From a checkpoint of a small transformer trained on Wikipedia: width 256.
MLP neurons of a small language model. Each row is named by its layer, matrix (up: input weights; down: output weights) and neuron, and shows model dimensions 48-175. Each number is 500 + 50 x the weight over its row's rms, rounded and kept within 0 to 999. Numbers have three digits each.
After each neuron's rows, "fires before" lists the tokens most often just after its 100 highest values on Wikipedia text that the model never trained on; "fires on" lists the tokens most often at its 100 highest values on Wikipedia text that the model never trained on. A number after a token or word is its count.

L4.up399:408516426490442534407601587525584567446527467401475402499560503539541414481556477596525467531465462436528493475476537455498579534604625556520470551455476524477483503591528507523504415555541530546462438457539460440541502538523450555466445463504532577413486477550473461547503532443471569555488541445570497478432455436483514529518383459481479424513517515420515489564505638508541548400510
L4.down399:503478372367478455542544504584555600482525469628454508495529513440452513491555469506495499464457467356518479592462516549559514552497521520495570460514532471494620544415463479501523465559605544534540536502522502501400507579573454546480487584473497498495562426533476465429471406420581453394455469549479606438536577480499478482518472491452438500482485442451550508465545559491615524515481
fires before: "\n" 61, "\n\n" 7
fires on: " |" 77, " metres" 6

L12.up235:464571597467464460382530446554502558445604517445427448508525550509497457527589470588513396602574538435458479544398471496531464524492490484525582505473452486467515492515588494512483445522513603480483538586533545501465533592419525512493573560483440538485515570533450532473520556481481522541537498409519463549385478506498509507512478519495534540526498545427496504522558533444425537529534
L12.down235:480526440402531558625540546476592531481479561431467488512443542490456481563530448492564462473463517420538477359500536569388597483540484517530508583421453433500517558476566538534534481431537425588430484558503538528530440581479540449538513578591514531501501426505490481448520446480554491525523464487507489495564452509539474526529448420578580463498519481525434423564470485514495421564578
fires before: "\n" 66
fires on: " |" 70

L16.up0:592436562528422494472556467550508449534496474544454527516411473485485464441457540558530438519563569436477560473543447451425445490475416464428519511524472554544515496583461504495477418542519531451529443483553522385453454566486636548548504504491411574410537483568468412484579453561485560449493506487379514447556530488530468446480462390441474507498482453651492496497544409470575550510510
L16.down0:492446482418509570612537568509512482540497498424470483479595538461564630570497503506405526471421444553552504437420519516613455528501617426567531491520514521477554451457523507480516542430441487516432556477473467547538487468527453516471475495493555390474476484416498530542556522515521526518564529511513421487475439520480533556515623540539536465411432529485500513442447349563515338524392
fires before: "2" 18, "1" 17, "0" 9, "3" 8, "4" 5
fires on: " (" 24, " | " 10, "–" 8, " " 6, "P-" 5, "| " 5

L4.up220:563465529580462517487461435563451505436474533592527540470436502542460525470581478608467555387459505523518393593425557510516548529431491439571425578503626485564596446584462523457490473466560467476528558486520469420467510423470523512513502471501414536524474505508489542526506500468445561451475482576508488497523475537495464492510470452406478528498490506421390511497402537473442550568510
L4.down220:512516539441460398608559601466483542537592417498448520503476640523551472433474478504492518469499462496574497374424395552471520534556486470497445495613418533444561548489466549529555524583540557556510437514413580532508538487513549513581511462540541377524475498450521380477404417446528545508494478473556662477597508491514446527454449459493545520503467463477514529562459423553548528467612
fires before: "2" 33, "1" 14, "| " 5
fires on: "| " 42, "- " 7, "After" 6, "og" 5, "\n" 5, "th" 5

L16.up791:472440522547493572529498559432524488504437436539536454478468511476416404505509502489502492479417548540456494422515602448499557526495392494466585527484431437549478510485471490522504487428530523562581571477478497477523486555552478512536502449398409530490492546534461582542509491438465499449502512485524425553481487489525594567598485452466459522462419377439579553478495531576387510515530
L16.down791:558561509493393555531553564580511449486538511506475532492582519519674496485506445513438561455580474495482481436459497543488542487476527481481633507451530456449548474557505468455508476388418570398500475454573547518544426541512451464472457565467543420506498533420429545492543478473578505458451459485472542557459510508491532497437535451581556539605464436500511621474473484511458550594456
fires before: "12" 13, "9" 11, "8" 9, "10" 7, "16" 6, "14" 6
fires on: " | " 58, " (" 9, "." 6

L10.up601:519503385565470571535525425532467464475460528561531435425557492516534487448495459483475513581578557467526501569485540516559417491506491580533582497518404590518541432509504483487567498494507613517483512528396509507472458491583472463538495483457495548497472433520431533509565592487501502620556596351452515565444532512506505504416484475510468498534500552457505537548441646507481545559463
L10.down601:472500527577432490483539532467609560551588478468454471447546443454545507469525486450453537518402489415510459411516471586563469496496426540507580519494517564470469466439456529536546453479471487526563533587502470541509439469622430515499559517544551438512431561529526411439562490463477583413519532489558582537491537515527473410443485530528508559423523474422385405443516548465539299451519
fires before: "\n" 40, "\n\n" 14, " Al" 7, " D." 4
fires on: ")" 39, " " 19, ") |" 8, "." 6

L15.up528:508495438452513487508440503412521505512420588519437583459608505416472480411460480581545554516497500491378488522497510435439462522395533511437475530452524529543622499554574512465466504483427450484475546598444461455533458416526488422511554489463496506519461520562407541504482461436472477522433361528581498547450509543467440437506541506487414512516476453471523501551551571495613490553439
L15.down528:583518523463529490555550617543517567492572479506449488467485449502545543498619511530563548460527519507563525519466464455572512516454447519520467613497468478475498489496475493472514457597537543527552466480493531424432526487507491512524396486527515458554477495501525444435480513468496510472383597450454547514462538598576478535513498536422578490579566501509491431459497515522504420542574
fires before: "2" 85, "1" 5
fires on: "| " 63, ", " 8, " November " 6

L16.up35:553535504524458504552454574471515535551540491509470593440525434480545486533524360649514524557521549450493520536436561496464482549421464512455531538456478502505579453520544521452548469416587551452463556498476536432546497409535503467513557457551579514440460451529473447459518517476519456455458489456514501590515529460511490510509451490532465442369448469557538511488491548426568506422500
L16.down35:484450506393441500466521567490485524447451545533573485529561491507541435535535431489483404453479498564523434482510460479532535498654484519439515526427557561472524456506502511415436505483502447502442543460496469514489501481486495500433520568433465597478478524535529469519521508546542576534559518494566447614491521489543482473555545577516563568518539540432462481548479531525586345484536
fires before: "1" 70, "2" 13
fires on: " (" 66

L4.up671:570540376465396535530536474527507615531508438578354539524434543487500422492468480511568499493483572488517506499427542521508495449550457500512498544492467496383548588569507530447481507535510543485424435591464420464441468502468557537469474465485467475489524454464465535551563518469517551498563547450558468438530389462460496578418405551407590436464483562491536515544499536550488513555531
L4.down671:466417474543536475526561473552573537563536445526538505540477504592515549504496467543503461479530444454551483552485483559497442502470458565470507421543471550463515528497517574467597485541523507508437496575485486540489524572559625505507605492503427502492459499522550445407541416514590566391481418543531466450512573443519528433527543489449449468562512527515493479530533531497519460538484
fires before: "\n" 51, "\n\n" 5, "– " 4
fires on: ")" 33, "|---|---|---|" 7, " those" 7, "|---|---|---|---|---|---|---|" 6, "D)" 6

L16.up863:466585481450455487553519556522515424546505468530495482466489547539424471571529450544557508500510486491544519515442520493525554524533462591394459508484490555478556513559492455421446585487640471426456565467552593506476504585492541522534552508418478599472485544520469530488560475471528500514512454474470433422494519554492488502522457467446612535533584476460517512545512616539486543502473
L16.down863:412410505535558506441554496558487489568500498451521514483510474525537517440515505420462610570451513454481579539498518537489508582518482403589473501519626561450515530442432592475540493516458557493527503337461421564523452412432487512533463559494545471526488500437618549505470468521435509528510543481446531489547478397398579469436544554528592419493451410558479526424484492497473437531470
fires before: "2" 13, "1" 12, "3" 7, "8" 7, "5" 6, "6" 5
fires on: " | " 59, " | −" 7, " ab" 6, " | +" 4

L2.up637:516546562532524514549519496482554478610478523524427520559546551462511430501506515567442467503523528612513541512436468561422446463566530499425483468477433490507456507542485581447577484545390479622468445494484518534483487508479478488505438494481568547481550524473522604493495600613549503629557546545509494495474418537577559488490480499491490474528519424460538512441499497435498536553452
L2.down637:541525482551447472472513483506498465517438463526497515588526466520533427577471462465367400455517539482452533445523402487485528507458506406532494487464572462471519529544511423563509530496511455571443516528475494471502583560374546525555533512514443567484485476525480518394555503577587525556562523433466533387528449475559510600511506485489508457461559436448504536503544535542507576517534
fires before: "\n\n" 36, " G" 10, " | $" 4
fires on: " =" 30, " It" 10, "it" 7, "e" 6, ") =" 5, "5" 5

L2.up621:567528486455457467524569405455498502517479474470440506470571488449463490484473501483519479415558542591518449538486517587489426497527440548547512500503427519514541424517540590496530465471568519496501527573460498490557631527484558534452459434577463472486446392519509449503431488527410540470535631434517541575432585439502555511549510505499580439560546445488476496535470571512482495455619
L2.down621:499525550429435494498578409504539526530425423539375530464555495514516565539392481473477443424579599611535556518531498528461486508627476557499499518567463528468454472404474501511530472435490467531576528502511460587500571504446556472445543429505422466514476511512440495482604539506475482428512479497560494460578523478471556525465539520537512439525509514514498571510521507539464533454494
fires before: "\n" 67, "\n\n" 6
fires on: "|---|---|---|---|---|---|" 13, "|---|---|---|---|---|" 12, "|---|---|---|---|" 10, "|---|---|---|" 7, "|---|---|" 7, " each" 6

L16.up852:503499492461452473486522484431612522446510450475525504429509509441488488488456442517468522511502472495499493486584411526557532513535458488481501503471496497551461479489517486584548534617493567478480478555480481417524428530390527445458493478605519571459397497560520559471500513525551451520494384448561446569523441466434511536548471472428475484487490469477572531479483606471419517503458
L16.down852:514537556492524437400433551488463490543571687504473465464473548464535501573571528500481463527555476480439542455498523555471523491458525539525569549448447576549430447549468438467487546555547562461522545403578600457516521581608458567456479505536489402462551514461513513540499496548491490497515448495454432518537466495489504364505524461478476474504439438494461564559463582569420482456412
fires before: "9" 17, "8" 12, "7" 9, "10" 8, "11" 5, "14" 4
fires on: " | " 37, "| " 9, "," 9, "ing," 4

L16.up784:574545466526493553570498488430425507477443573488452446531537513453551501495432462447548507560566565514496521594473504546515490524568492531567473485495446451544496459596524499467550496506567570496511478569411495565546529498454671539514562471570481524517479433494391565492504516534469567425611586411542482550558554488414562454421543463431492516456423563424494493517503547514412521519415
L16.down784:494477533537448489412446517450459592479464534504461416569565445575486396430518403500517539435526459558524466463415484502501556485571415465461483450521427424497609438504481495448532455508592489546482549549585461543565421577466462495543532404454448470434530530465472507432513436543518546539532530486550509498586506489482460479471490496543456474561490484381512512462466615499430395542507
fires before: "\n" 73, "\n\n" 15
fires on: ")" 80, " ===" 5, ":" 4

L13.up345:533570507492491551550496563525529516489516424501497489520444409489506531421530473517451481501562570485483481525459578497509491504420447490414519572504502519414421454553474506469485469416539606527435572478457466376630491499524430429557537502586507592480456385495482604558599534415427521458550478562528509556537516520453581530460542458473532553471500535568566450490458515495476519465425
L13.down345:467552446429426576501487453509459462463460555537465510509606573552489482475486452469502478500462550448462494506460564512530534454521588486532519501499506410503566477383510536557521490457499415490608420519409588610409311504598519568511497492525542431516506452598510526532529497454507481497504537533492472475442468431509535537497486475471487522427469489399446500448536447489545435497600
fires before: "1" 57, "2" 25
fires on: "- " 50, "| " 22, " until " 4

L2.up852:505470428509556487526579455508570457510520477622550488561519397548543521502462428595434559537431438542483488449438418472511485403530567498564418563397439517514477587396490545480498509493384507482493486518483575393576503596382444475494461490526480531470530570421493564472462543489445543545442511549552471560506544470517427521566541502538542518521475469528460533449479522420544528582540
L2.down852:544520525534463513468547487512456589437526438519444520523506546586461458439576392555427526536424547554455511483473432532501472447509452497527536466565564529489463462506460440571537409396513515511482535505495485504558491564548502500533474430548490590575447513450462523414530522528690539492454551470542532505533443591463566503446448467511515551493529457546481636536512550507525637486507
fires before: "\n\n" 43, "\n" 8, "31" 5, "37" 4, "57" 4
fires on: " =" 32, "°" 29, ") =" 4

L16.up555:546548473527464566460474452533581461475510539519518446358489579387495439503575466585441441530493529511488530465498455497512588461547570494532518542494492495526697473491446509461482382457579548455491477503345538485437533578508645462450544471528421550511507538546522535533517527429518516482548534465526484458478504448401503469440467520502511555548467412510608570574467510487523499479501
L16.down555:551512570505492565484599441475480458590523545486524512582480481501609495541612484442423491582507473555469521539472592515520616575516518473488478576581504484583528438418498494474554550525552530467584433411562472610527496509543467515566435464560610550494533527528531512476555504515538488512463428445461505467493528551511458433467447463454509537451429445528498498598495539491524386601473
fires before: "9" 15, "8" 11, "7" 11, "10" 10, "12" 8, "5" 6
fires on: " | " 76, " (" 4

L2.up846:449574520479530444552504408516576513459477463495585542445539403417493612531432473505425598483479446565542493464509430392435487467482405433468582462440467483503554561534455534480555538528524494427508509566530500552450510523523587459472429500466427456450492514534446451409530482536456509431611442517586532465486471409561437457521588557537485474426493526389435516542515457550507569483495
L2.down846:501528568581498465475445465560566488563531527430495490515532509470489607506477439438525518462527492516544563568559483531416418525443528533545411545422474558522513446501479509529552539466439414535583479561420466483527459502525486564525563432489464513586536571609567491503547505536513515465494469537545441529493447418512535399568509518493526496576456483484530525515437585491529489509481
fires before: "\n" 16, "===" 14, "1" 13, "," 9, "2" 4
fires on: "\n\n" 31, " | " 29, "|---|---|---|---|---|---|" 11, "1" 6, "2" 4

L12.up416:613554487475623494505548533566576462486410471515553495567464470419497541460379449589447413459493598490563557509488468525466479510476522509571538469480428455433470506527538550374497576426459486504437573560455529529513490499501448558472573504596562446579529488454476488504482578310526426426658500510429463464502537588454509478583524549485536463447499364470491471546525503488514524466483
L12.down416:481454536446455533540428484477417523591482581595430497526485477518462449529546470414628499490540492468494471513526529520479485460547478498511566528515617515571621469441519544571490366447534552504545471429434516517442529455502523415503395554470445544449466476562593497491516459505520629574526533542462467504548564451603549503499485496533448610546503594511514562430554573525513465489505
fires before: "1" 39, "2" 25
fires on: ", " 60, "2" 9, "ah" 4